MLP neurons of a small language model. Each row is named by its layer, matrix (up: input weights; down: output weights) and neuron, and shows model dimensions 64-159. Each number is 500 + 25 x the weight over its row's rms, rounded and kept within 0 to 999. Numbers have three digits each.
Before each neuron's rows, "fires on" lists the tokens most often at its 100 highest values on Wikipedia text that the model never trained on.

fires on: " of", "ed", "es", "ing", "ely", " |"
L7.up199:502472514515505509491495483527487474459516502532449475522507544529500500496495489522465456542539515536502497466536490500437510508510486495498539517464513490520501545525459503484501496510495466549485468468486468473520463490488466483511561523510469511489511508507479484495475464509518491502
L7.down199:456510492543480495531486496513513457515493509534522530444486523464530550545501541527516493452454490462494546523502538473488468488507537513500502533501497481518533471497490428512479525503501523470504524478525517498513540497480489476516501498472481531499470471468503494523471508515495531483

fires on: "ed", "ing", "ited", " between", "ated"
L6.up381:511498521502539487526503464469484465473476504495535515480467494472522481512507480478485466490510522507536498489509498510506455489500494522496508550498525473522525538485517508514529510498514491537486427525485512484533483480491485443487510519549472540460477489513525502512490486483466502501
L6.down381:491494530516490496490540517486495476498442474513520516460486527513524496543484498539448495478468483505468501503450506473505518517544520475517543517488449504453493503516475481541510497556509478461509494530547532541510504514484475475499497489461481465544467475498506467508486530481483515487

fires on: " to", "ical", "eth", "He", "amil", " He"
L6.up23:505505489551530474492512473503497512525442496470466505462510486530494530494514475481546495528494503454465484466492478456520513477486467533492523514494487518494477475494481525544495527519492520539505489488466489550528485509483493448492510534494505487503533477501547520538490491515520476507
L6.down23:492471484475497489480490524492503560494536538472524484521526520520501504526528512480490495478480453479512489509422505537453541510461491496518481481486485497493515513484507468459514485449479491489523503489506525498487521497509494581512496522509488512487497502446531491525509520499510511494

fires on: "on", "th", " since"
L9.up681:524490499492535506472506483464526501502480512520511504483461510468475507540493504459501481503527503475513531503471464482520504498534453500462453516513487455493497501485494500494436504495537448524511477516531480531490527526481490535507501493524488533469509493499536500543482518545479493477
L9.down681:513504470506480495472491521542468484498517518483541510488503491454493494502516469515491495519484492538528462491509489480483472488504486447523511475478489549484505499530518525531548511513526515491468529524467512479440457511499502515515482514527468472505491497493485453512507494459557570475

fires on: "th", "al", "ter", "hen", "ind", "end"
L7.up889:516524470463522534487506492482519497500461503490496503486484512514444470542503475505528465513493433473520499482495461465464503528559507507511458522505447486525493531528559506503473500547510504540529468538513492483506535530505547519489499522536466508462535487467517515515520489496491435504
L7.down889:487530494528474507478504528525499492520496502482523509529487478517506479494457490490530500526485514520489521508501489502552496486460528537472503490535532492505549477545467542516491496510488459532475513506522449508486508492503480499477545453514512486525490536476495461505535484484492522509

fires on: " of", "ough", "y", "it", "k", "at"
L8.up350:521511510517513539477504526507447525492512497482465512452456520495475444506519470452478496516494502453465525473534473497510557522493501504481459527506495493515478557508520483497454483522552508545484486521525496508482449494482532469508480512525507466505490532541443494539505511536481475490
L8.down350:494541468498473533538486524492509494454485516484484523516543483547557525481536537554516516493514502489460526584516487506502480499505515556528511506520499494493462498494477479499511517487486539468509468492475473518521486500491489511503457514460483526505475516438470418510472504482513518491

fires on: "0", "9", "o", "on", "for", "2"
L9.up769:497474508493519501495489484459477479507536452490496513519509484466540451508490484518552491533472494506516569453512483520517492511466495518461462493485467515522501458512528539504442498459514443531483476500543505533482488490519464500536497522513477490476536528551488523544458510441450523488
L9.down769:519489516488517488501543500468490465508526526504507477469500532525496525511528506497490502488483495540514473536502483512469457494491519475529488495462521540490508564498522421469543468530468534473521536521446528472440504543470493514490497510489499472468496478497512526523506481526507513516

fires on: " |", ":", " ", " of", "y"
L6.up904:524525546492489472541511509526464530525518528486453523500493511479491483517498489498504474535537557489487522449529495431517547519520497496458474472564464484513494545497530489507487485488537475563516469465483444485491525504507465492450521449510530471476457494506528468500541510498508454521
L6.down904:492541454539491510502514556507456480488475500534515499502520500512514495521502538493486530524513453492435516473528509524494515501498513515517476554510528506514464496473477473483452525495497504511475506539494489481515506475479510516499517531485508508486525494505531477487506503473562528505

fires on: "ed", ":", "el", "it", "l", "ch"
L7.up87:522505478449465500473559558545534503465548499532460498479502557518485491499532472524506516496556520509489528516474499502497526476575481511498492526493544479531461521531509526559509473480522539506481468476478496466531476507480470498480490507508527481496520528474514501511522464498467484503
L7.down87:485464536482497446509519421454478532539508510502519460533459510515497551493488498467526517513453522546468449491477480517509493485530519485489538475499489537485516542480517485494462519548519479510534456528518508508560521501499517481523500508458499492498522507518530483526501500472520495524

fires on: " w", "w", " b", "th", "ime", "'s"
L9.up688:500492495496526528500492465533526506442485496522548527486517521472486507501484479447516520474508481477499552476504468490490481548543538505463494529508479497498515533476499507508533483499540505484513510518499486477463503495496504537496486513460487555454524509494511526513492473509446519476
L9.down688:442469485500446525487524505499512503516510491467505465505461484488459496469508433521543516509533495484518465470503507505498451476462450459530495527501520497542488491489505488490476473494483538499476504442445543510505465482508564531482489502504450473525477491525485528480514478499551480505

fires on: "ly", "ive", "ively", "ed", " of"
L6.up566:508516472534494509522476505528522486472520504517484514504481521481499502535488508495516509522533505491509488475509500510488512507553477539469509521482527489527516500507475498477479468499547532539511477480514474468478456526486502511524496530498495524454518505525486476498491536509485494498
L6.down566:507513479530498485494524469494472482472472472512544491451537516521477537516517519544488509474522511485480499489550481491487492476484479482453505486469526512520523528544512495524486513498506463505499499490496507492517486514502482560514516468508501522485473510507498539526481493532475521513

fires on: "5", "0", "6", "7", "ar", "ary"
L8.up667:522464503509491473511494525513512512501505526519513515483495487500478509457506487488510526503470515481487492483502539504514496456466490483470503533499525523537517518502498530479522535503494508529471460501496482462477526529526468486518472477482429500468457448485537514477527480520534524461
L8.down667:523557489457533536469515452491521469519528481520501504490558490495503517533480506458498470520519491487491487526519475512499453515517508525472475514471457490508487539568490456531475505498496526496477511537476519552497456509487549528491460478532542484497537542517494456482461524490503527526